Part of a small language model's weights.
Size: 12 layers, width 192, MLP 512 SwiGLU.
Architecture: RMSNorm before each block, rotary positions, no biases in attention or MLP, tied embeddings.
Training: a variant of Adam for these matrices, 134M tokens, 8149 steps.
MLP neurons of a small language model. Each row is named by its layer, matrix (gate and up: input weights) and neuron, and shows model dimensions 0-191. Each number is 128 + 32 x the weight over its row's rms, rounded and kept within 0 to 255. Numbers have three digits each. A neuron's up and down rows have the sign that makes its largest values positive.
Before each neuron's rows, "fires in" lists the words (lower case) most often at its 100 highest values on Wikipedia text that the model never trained on; "fires after" lists the tokens most often just before its 100 highest values on Wikipedia text that the model never trained on. A number after a token or word is its count.

fires in: "0" 37, "at" 27
fires after: " " 40, "," 8, " re" 5, "–" 5
L8.gate324:158119179180125135117157166142163122159112125155065136137143119145104132084106096121174118115086158200122143144143114136127132133102130089161134141133137145121069132139145146096096099153074056089061182138107147087148116100119153113167081166182125135134062077103096157106165169151110139124117128093148056140159217170091136029089119184143160141091109128094120122061115101128122135159172158180160148185138084171185187142187103067158140147118129090127141099104094142177161117181102123161085141100137122146104156186136142123123099128144109140173102146109141098185090121136141091108
L8.up324:132094108110106108132112118101185122122164138133159124053160145146109104100069180110197176123146107099125153120164110177121133122126070109117128162120078133124172183086152131092113120147089165136092162094112150078124141144097135137134124155136128112182079133094093194062148177154150115129158157046160083147107196154170151122134094078131107197165149152106079112136114183148103148118154097118082147159156067089171149085173111161223092097145144106197140144120084162116159102153172163108135159129122136107084145183142137142099156070140176115096097145123127130187128125097113088138

fires in: "first" 30, "final" 10, "last" 6, "best" 6, "up" 5
fires after: " the" 44, "-" 12, " The" 6, " (" 4
L4.gate334:148115123150103083131137140107158132101179118201163175161147129140151136090069162154196116143119072086107099132137100102153185172102122105143160076093163125098108124182128099143115147140108122111135066119078140096132104170095167117098150121110171105163103103128163170059226150103119097151088100097198129131148126165153121165095125086155103062109102139153100146074147095142099066134138129149083108106125107114093153150058100139160149158095098155123139178181149173192098137169089062105131156090158109102154130094125137158192129135134096155150164159117166164146193152095106156121
L4.up334:174168076142119110130121201124119159078132122115112115171096140154129109121118153116121113099145172140136089168102090093097158166064102104151136147107135097155203110186060117142104131056087129131155077068111100114123105133112089094099150205139122167119097127124137188152113116106133121192157093133159158106110085130104087105195190070098081088113155145154144156160097101133108093149161199120108159048074124115126090122096062131125113092203178114110099057134116123109099155114122111099129132119113095094074133085082102155138104135178124111164170157128146181131112104142115117151

fires in: "a" 65, "this" 32
fires after: " is" 39, "," 17, "." 13, " was" 9, " of" 5, "\n" 4
L5.gate115:119090102156172089150101112138135082067105101089187130109113151169134102120138103137116131170147079126086147148173116096129107137065159145167157087153095115179071092097071123150190160122195080114111150147188137124141145123149128157146144132131102137106173126130109193146117126137114107107075063190127074182131068114132140161159182142199119138117128090151104086089171100137188144127162113128110149087156118108080087107127177140184090142176116122145080165119081147139094068071136086092116146070167100142143126120130141118099145126108221134132136103134097082180163131160134170091
L5.up115:143182102107169136160082130093136076129123105110137185144190101109130118158127144117126177146095099083092147102097149160183147118092191159211089086072115147173132158170195111120179151138119106104058117121113169150075132105173163094081125085174138124161129159153054128138114138142071115199100122145150119109163091188102112138126155135137125189160126132133108087178146116109118116083153153130122095152092066111130192142112143090128183138201183159138165168128077145108156137120129140163183121092136135099170147058148143143174116174119138147110148119126114104118080115150170135081

fires in: "which" 34, "it" 24, "that" 18, "film" 7
fires after: "." 20, "," 17, " The" 16, ")," 4
L9.gate284:157156142059117105151140160105142152091132105159143135067231116172073157134126136167154155099188128164121095150165132102153115108104127152113163125114127124112157134069155086121158161128136122163138097169082122112149079092131103159090076101149076116160136122143104184147147103140120099128069149149119123165121085094052076086074172104157120105174155176106139122128174110161131125115149184135185150110143138134114151123190109124168073161059184091116138152136110118118123074163118179117127083112100133117116121122182134162157152177138142055188116177135107093083089141048106143084
L9.up284:159105122121135120167185068135136143168131193134125131108098156098099138125134076080144135069185080137081150140170152128127131155156124118112117100117113090134181119160118100120097195136112087103051123169100083129080124126156190178185146064190131143149163103086167119039110090132104126127182158101153099089107123150140139125124039117093126086164104162135106162201153117143149111117170125100142164191180097132128149134114174124105140077136117085077148205112115148144147133140081170125177152186164115150160078114109139137141117162123101095141141099144103125058128143096113097150

fires in: "they" 32, "co" 10, "member" 10, "newly" 4
fires after: " a" 21, "." 19, " was" 10, "," 9, " the" 5, " and" 4
L4.gate41:129145095126160157107125152134127142145138139135101125121049125156173138158113087080122141127183154114143160150091115142154188140072107097078119099168135124180109163158163123101144107173094156119094183170124124126071114146109091130136133172118071162117120137132115189209179140149096088124165124136164149069159094136084117155119109172190152138138160073090069129122167095173186072088138096153180156120159102106068182077119128152126220136117147153084119158177101161154133103174129126105146113075075123164103096108108098117111159133097147165036122115121134129113151140140143085071
L4.up41:142137112102073139157166125103094099110140093109055129156137146105123133122130137117153184092077148139110147103168189133069086084154176093137134108177156214139150206182121104125190158113100151081126150114158123131097192139128164137149159122195126105136121122082165156148121091118151159156108140101173107105137119148152071208077159197138085100075154162149118080144135117070100086094086104136173082155161150144062128105080130131134121159121158068131150196120095092126132074163138111174182130148107124148124124112115117146139177151094125076126137160107147080132148147087132072107

fires in: "12" 19, "13" 16, "11" 12, "14" 6
fires after: "1" 99
L5.gate150:168129116088102122187139160157148117158101150201128154148083109110144087125104039133080118108081168091126127071094127055145129170093167143138160077202124142117085114123124108144116151086141108107111156139078124113159097131117165183094138084099086130090113111119109177146155100182110121176055149152111112129162111107157091180097128094087129111141201160101091154068160120161148115129162139113091122067161086107124080139148090080098102111139138113114122100194150136136119156176095179138206097132163141154104134139115104144165127150119159126067130147106147106207164173135125186096
L5.up150:111118053103157123088111087131114207148147110184148117171110173151092165108138139161116111163079150107138120166154155178104130120077104091133144131076179161115130122135123095151153123138113120187123101143148136140094116126153105166106106109166112085126135099160106206090136183126102081112103159138116170092191094120161175132089140149146141164184151053132082165043091169130075140114145137172124100181131073109063150147143173150116143084184144130107158133107116095146117159224084128117117166169131147144128133114201079102170105169109179096126147123178127124140147097129147170094

fires in: "may" 20, "january" 16, "december" 15, "november" 10, "june" 9, "october" 7
fires after: " |" 22, ":" 17, "In" 12, " in" 7, " –" 6
L8.gate451:132195125143098150163195148144112086127094143119128156095181106097149194073148115087134119094146077091116147172132149076162165098125131131170075131211153103196131091114148113168175136098079146168116065132116126150149121067147085122116131127148095133143125160149112123105130191164115131121148096161158135151112081167101116096051086103160107171169116141130148119142124198121102113101117071108154068122062109120143168096134113109090153152130175128080135184114178187159174173067119132161120147120142108115134171103136167156185102109092137095095097152107141104105083174144123114202
L8.up451:138148111097132113132143111163097150126109168126103128199141118082104156140142179161115093175116082074136121162132162125092159116147128072061141148108163106186146106146116137156179092047133126118132084155102109189163184172068085146108154185109072120148143092081131109103142180127112076115110104105107127130081174106155144112125123090119133152101153112149125090144129124178095113140075122084166153117083197119171114064118151169095125135101166177192097137172156138150138158140086145123092098102192159096133142140130094181148169080068136182116109097149147063176121165114177092166

fires in: "0" 68
fires after: " " 62, " (" 5, " Per" 4, "–" 4
L3.gate162:174142124136116183178066134117157104113088133222170166078093102138107154115185135067100103097160115135157156161141107106152153125103146131123118101202154117116086091150175097140123102145082158155076115091137152111155064118136120144183132117149133170141132135151130076094159114171100139047154139119139137185110091182112086060138083147162113148122164134102093103118117158152135076116116113143108196099138072132182167130093088167159105147174106126217115120086163115131159089083088081127151106106123141134114096117139143099135111094119095163131129203112115168113085162192112157169
L3.up162:110145189146163120140122056126177069114145084152132123133154105115095165100121175111127136063128109187143112123149135093152162091117151124137127172087113132145134117131125106146118071139181162145164130186173174133147099143091116086110125160136124140172136077111165097106072144095107243126108105152119083117119124140138150130109140161113153116115157096112138178119129137146129069120032124087135147137117135186157067136081132157119151145167095177106182099123196076072109115102173093180066161108127100133136155122110234135133172145101182129132132108122119077101097159176134172136

fires in: "which" 85
fires after: "," 50, "\"," 6, ")," 4, "\n" 4
L4.gate313:066149104116080169090086160089084159116175100183129095145163110102100112129140145139146116108114120136064159107139103166146129120185137116063105158167088091139125078134158102128159129118136100139118115175110104135148134152153189097111112115091173138163140078164137160099178133153080108108115140138175151127079126142123051183102128093181083128192131224180083106117140083098129048086119078169219116182160095116110158165159097087116077160119151082094136087153150162113168108103142127105125142130118137175084099157149130134146107088103107147100114105125181166119131130107121134190
L4.up313:110122139158169077141104086114117152076121170185137114142154106096120091137114084139168132118134106082142138109073120145121145105112204104123161094110156161160191150086111132124116158156144176163109178151137125153066133193082143155157137157159082113135124163128176131164131125074178102140138136147195137152111144121127125093109127144131049131073152119162182127099140143127118061116100146095172134139133176144148120126149173145144140153123152087079146139116105196095097102085115065092191102095119136085150118100184167146034180121208124063161109138108151085179096178169130115147

fires in: "0" 95
fires after: " " 99
L4.gate198:077093166140155138089122189043110193121096092137125109103075151143135149138137119120120128080163199158124156164128104108143116103132113141124178118147100134210140108135074120103145156122154121107080166106084064147140107121139079152120107159106060162132136123121106111079089179194159137126160116111132120165148133207143112125148075203111149161105161073149144131102125108134091129123106105146113126067180159175149077173144135090171107152119100108163125127113058146077133087151124059188177091080107135071077115121113117108138118110107112081122117110108089167150143102208115133111
L4.up198:100156148073096149125151086123102091145183131118180093083153111132116098124118167145170102139117095175119154111162132221113134121137100133080132145141104115117192167096122120116124113088159091095174140137108205113155148143123162097132135162107131190137116139107114101182131024101143125100069136116117049114097133109162136157146101096075155166161088111155076071134179095073158131172082125113134104162138149143144113094115125112131143185171123181102139156145116075178131139205162171133169093139148126132152181159048163168173097150127173138154081087093121167109155161134137126128

fires in: "first" 37, "number" 14, "only" 8, "than" 5
fires after: " the" 41, " a" 6, " more" 5, " was" 4
L3.gate507:127158112118090170169100146079095185118133153137163159183058105146141081153119173136197124163134138067111115167087127124184119074094087126166143121150136118151069179119138132116146145139083085168097126101162125123122132104087091141082136096116118136188127188097077137114142151095123113119107126083110137073151204160180197117137166119151173115140091075126135109107143078172118112095103168151106138109147085153145110128145128144162115188058096125128118117077105133110104151122119134157137111152164149175172120133122089177093122168159117050181082126084148140068215119072123119107
L3.up507:162101125138147188202097113152134091093122128120112125092104108098159104156151129160118121133150102174114089136168155081142129166152142128145132167155144131192053154140144085051132102093028168122128117054122136144123097141102119127149111181122204121099121106147100103154106146156129139136124148148148150188099157157185148118161177104114122099078109020115145098115084105130078112120203158146143091109091084162154155169103129159123119142098067092138126127123147160110162125109178118184155152182185048089118135128091134111164133138108107118149131185143104140076115113131089169096

fires in: "october" 21, "may" 15, "november" 13, "december" 9, "january" 8, "march" 6
fires after: " |" 30, ":" 11, " on" 11, " –" 10, " in" 5
L3.gate401:125139110127109124183153125131101165097181121133125182179098105120112130114106159144108086100103142069141143076124132071169144160120152154141104164111160171188107114096135165126154155133175130134117134169126047151127080140122137141130107234132140084159095118150146115205092133156136204100168144171166070100119177113172089089110126082145180165127116165137122120103117141118073088124092111142153166130124126073094135104110066106119147165178146118135161044129145098126110067131131098153133142119096116115099144113183108103166090121168115176100145171102149146197109152092148217179
L3.up401:127131109114115161178142135111116172128114137115165132170123133091167173138103102178121096145146065157087125122144148132123200127157204110125132158181126134137066122089074084123132155116103110142129112139137105081190100120150094147125177169170214199046160137069129076138127122064116117097128127089187117105112134093093078105134102127108083131088118139145207114188063158119106128086155160132117100106141144152121138092138144082160129099141136120125095145079168120158115200082120132146116177143148171141138118126174094131172052077109200153152114138105153129158115129147183167138

fires in: "years" 31, "life" 16, "personal" 7, "weeks" 7, "career" 6
fires after: "==" 26, " two" 11, "Early" 9, " " 6, "\n" 6, "Personal" 5
L5.gate179:090135092168140118139101117058124192165090144094113154202146138151114087125130078094158108142135188125127163130120114111127139134197160108104112056114112107155068183155114106172120074133163150132092179108141158166148106165144151158150118106129160148125077103102084174163129132161075110095112065154109149083174128141156107053079107169159092116152128116164102091148160129153099090136150144131117148151086104103110063140182163137126109104123118124147147187169120140153170088087072139141130121092162120136190139133174108178103136075050111120104199149144091051119116122123114168086
L5.up179:136095131097110168117115141150103113122125141114132151131173117157132154144127161078045092112093078119135146195162174080125178155118105083097154135087136099129153116110118115101122137102121097136137114209126095136067090105100057103124113132121151185163165114115192160149137100150117126110133189099132107124088114142133119185140161109148124162125163196138192164096088127148152141146098129146118123122127102147142084076092137140096105093140149148171243148179113098126100070139122138177122157101029126101108147202081143076181159128123146048127124126123164148111104179072096125137

fires in: "is" 26, "to" 10, "are" 9, "could" 7, "were" 5
fires after: " there" 19, " it" 11, "," 11, " but" 9, " they" 6, " led" 5
L5.gate64:123078184134065137171143155105135103102092107126146085154120114110126115146098143116169146098144150071120095087114168107199088121143128152157148060130090147134125067092132164123197101097065108147138135176125101118169169157103134142098116121069129176127128108129071129135201098110151134151149127176174126127094115107159090133080084177136174116143072160100124114132143117115181079112101052179108081106140134109127176174118072116079064154163159062127140127137111152122151112167110119109102140101132056145091101139147094161197168160081125134110126124033129126105106105134134066124
L5.up64:124144151103136164053101139142145085148126177098139161120156182086125173185113157107120112125100166139127102117143121159202176092075100121148079085118081095113184081087148134144184132106024144082125129177151089102141148138063140154076131105102167127109175100101137143148174121086186127134133132125095121111152198099138105170130113113097205161147088103156108170168185162110128116091163163135181098139112152156140109120095134202149163150137091126105101099166109166164151071107142166147160152126172156133135129105081170133128136110088127153149146115125136203079099124145128158069

fires in: "november" 11, "december" 9, "august" 9, "september" 8, "october" 7, "april" 7
fires after: " on" 33, "On" 10, " On" 8, ":" 7, "|" 6, "-" 6
L9.gate348:174146088089063134152149096161180172149136090137131109142121069134100150130135112126153150153126115140129132139084120114130176170150132138180106111125146117133065181144086130138170147118095121111127136123115141134142114108143109101082137150132110106161156093124086127114153162144047058182131187124161139172121111154133129052134085137202160184104156153180089079106065151204116095079177099095085131155133160125102164135164124122162175134133113090176163148161192137171152084052107135169113113119173072121107107140190126106171184114109131197155125106129142095165109130126086157189
L9.up348:146147160095139091083152116090157125130154142140150189160104105140158100058179108129129135094112154134093124149115116106083107132063120193180080173162206087151151119130131151114125140089128136139119077126135185105072160102170133139130147152123098147100144163110099130148176139187123113157138139125143178112114075164134144163143124133149146184147097136162160163111038173160124098100119107131082122110100175125102139121144165137136174136182096103154130113153106137108100164157134101151104177167158082096144109033133219137163145065184045171072140133131165072144147107130098151166

fires in: "may" 15, "march" 11, "june" 11, "december" 11, "july" 10, "january" 9
fires after: " in" 20, " –" 13, "In" 11, ":" 9, " |" 7, " In" 7
L8.gate388:099117113107147165197138090128128111097117098146071170146129183169118133142116088117104129076155136155118178111129129131150147178159126120145150178118136095247081121138136163134147080101160200114126098162101124191137142149128137160128145110173099153162123153164099087169135137208157149149118131102184082128092149113163102134164076137162116103157168154157175130113116145137155135152169091161143105178115206132115104059165177161099155089110120117108145167105115174168136142129142164186087143138114142146096128162133149091134165120093070038112111179111121206111141107140086179151
L8.up388:208148088123159079169110152134118120147218143089142067191114113108096136156100135138176143171035134153142123137184124126169126068109145109109147116119101131153186099096146080151140158072047094065129081097094121175187110164110167141086136140118141114152145134116144130108086143083153087123101120104186097134135166123097111125145152143170158144135149132146080144179118079142065130079094124140117142102135089111182067157064107170138170152113162156119126141102115144169070140132082114157159143156164111164137147113149141186198164129115173159122045144124106139124126130131129134134

fires in: "name" 25, "first" 14, "since" 9, "until" 7, "last" 5, "national" 5
fires after: " the" 46, " its" 4, "The" 4, "inomial" 4
L5.gate385:197110048108123133126125144126124148094096148138127126136110147099149101111086146122138125119134142065105099135128160098160152090146175066164151091139057068133113094138135095119123194149078095167127121073095114153086104145101170141080129140186106079092144067170078188185155147093058108107148139127137175068127104139072150085128102172084065173161162139129149137122143107126147074138103123114162123061074099083155099085145145173146072177112136103098143162079129152156080089123130053164110095120140130164076119103132102114137117167154120108148153154177134112151106161127152171116
L5.up385:113094121109125138078107112228144122119125075105196152162088168124113210155139095131106084100109175120138130173152132134106095104156135116127071091146105144093113161171124167117097131074116124064128178044098122164140145128131120173147092124142176200133146130155097163094146147120108165119143105189140080124159193134158117123176158168056079111136122076161163166163170095148178098123124172140150172098163170143090098183151127165082113154099091146125139167095112129126100101137148087084077071176145154130136135107109108158102140154156145122171148156177160096164119121108176164123

fires in: "10" 30, "100" 14, "12" 6
fires after: "1" 71, "-" 10
L3.gate242:148137170137074122137106118174164096170144157185138097145122135095125143110129110147093087112109141170098111166097145166131139124116080157110154132131114124138179111110133131156160118135128101117124196118159133129131140104091115120091116176093173099134135185110088170052119183179159170082190150109129090133043144107171090130060115131114170110140150172097173130133147166179071121177071149108152122173161152150124081137076062126173188127162153116044146166145089122161105139133159145189157129106146109120140205188154133097086139090167098143124095122116076211152138125099104129128
L3.up242:161090146149142093118084125124166173236142151112125130125078108078115082120158125148076114139067126090114174101155133099160144100095101125129140098148119122120129140117127087171159111171192101139105134173097102125120099116121107124145071161096143128080122120125154128119081182116108159123162155138170062180127093145098158117070101182153168140202119143108161181109084157204106158135155172123197125148116145129131112117148092110141166121135168161214104173176141110136118122120121134185099181107177148138181156188166132147132146088128138151105081186108149159091207145081147107111

fires in: "000" 45, "500" 12
fires after: "," 26, "0" 26, "5" 10, "9" 4, "3" 4, "8" 4
L9.gate128:161060147158146102071110124056134169130110081114084083134084112138108094104087123149137116172105114117101157145178133142107130133123149219140168143134088106147166145107131118042124141096125142112119103081147074149130102100077123144127146186146145133147117122131153125104088111142074141146119171127071180090117099220133124186149172098099118158107183134144146138096132167124069158137172157166186089186106142129147181117112096107181121143162146088195096139119151118135118145104111104143089089175140105144157071090114146081101122137057056090185170126141103137132114181144114167106
L9.up128:206091115134069142141163142111069167129112144187113122130130125068125179130150119090090150114118052138181139086125122195164111179125164110101092116136101141072189134117143108157100082088106112101212142149203153111076143086144162175155136124139053169143129141127132102149140144144111141134118149106131068150126131095094097125148120129108110110138134157138104098100107084125121182133142100108112152125156090166067058126133083188089149100082126113108128125140154128109158117137145113089201035145078152138177137101150159113059120100105133080167162136152118170075141116155080096152

fires in: "0" 86, "aggies" 4
fires after: " " 91, " A" 4
L3.gate161:184111162133118080056112169103164177122099139171119126156071164102085084137143155133173148098115178081105111091106119180142112110119109154134116117122100086159072156089130142134132112190092120167068143178087105103086068122104122120161095140140118108173084065149099128042129149159112156126158114151105118152120111183115154176111118184128141153115116135154118093082145144111195115073071140126161131113156071118098178116135146117102107200163133095174119142142164116127207102122095105207140096085084152175103108160126133156113150113118146153139093122139182146103219162128136143143
L3.up161:126119127138128155167122121137126106139129155181148127063119104086147060113125082150171100102102153110113150143161151131152131099102137128079157135149158110159132083127136121097141127116112128109137151143129150103116114067129089179140116076096146131181185171218107110127187137103156124076182148125112093189111029155093158095161108090180165096108203103107078118091137107151122092159068112177217133139097086116164164073159086085135113171110152122171149172129165172155164116113096119137097110067065098134143112156109096105131076135115121065155162125124086152121155172138087112108

fires in: "10" 59, "100" 23, "11" 6
fires after: "1" 100
L3.gate332:168169084181110134088141115133121164151116092168146164081077117121116150171084081102081171136086149092146102085080146134186110158139133148167158145134139069155133083139095107110151165103142096131132107112122061133141120123123095178111126144156158185104121138126168132156109145151090085209128145081112098155148128182181153093095139112089169113175133139163138162130081105144079105113098120054102123133138118116088108137132060074158138152134136071153147188136116089101111154138162144185104147104087157142187095153170082106158158115125098136186126197116183154181056167126144172083
L3.up332:136153108119154148173100184093154180192123137102097165169131156070116094080142162164150141090098147105082102153132122109110119161141112102128183125109141138133141137167145062110122089176084102140124132160072124131087075138107079100121148178106120086123114061104179245124129148162171168105122116152131114194065136113156105120130126101128138131112162110111205132133155198148117095152124186106205168166088139109173139143097108087110175170130157133134149069174116140155131121157133143170166183149135124141141148159149116115116128119080179227119131153134123155150132086128093173127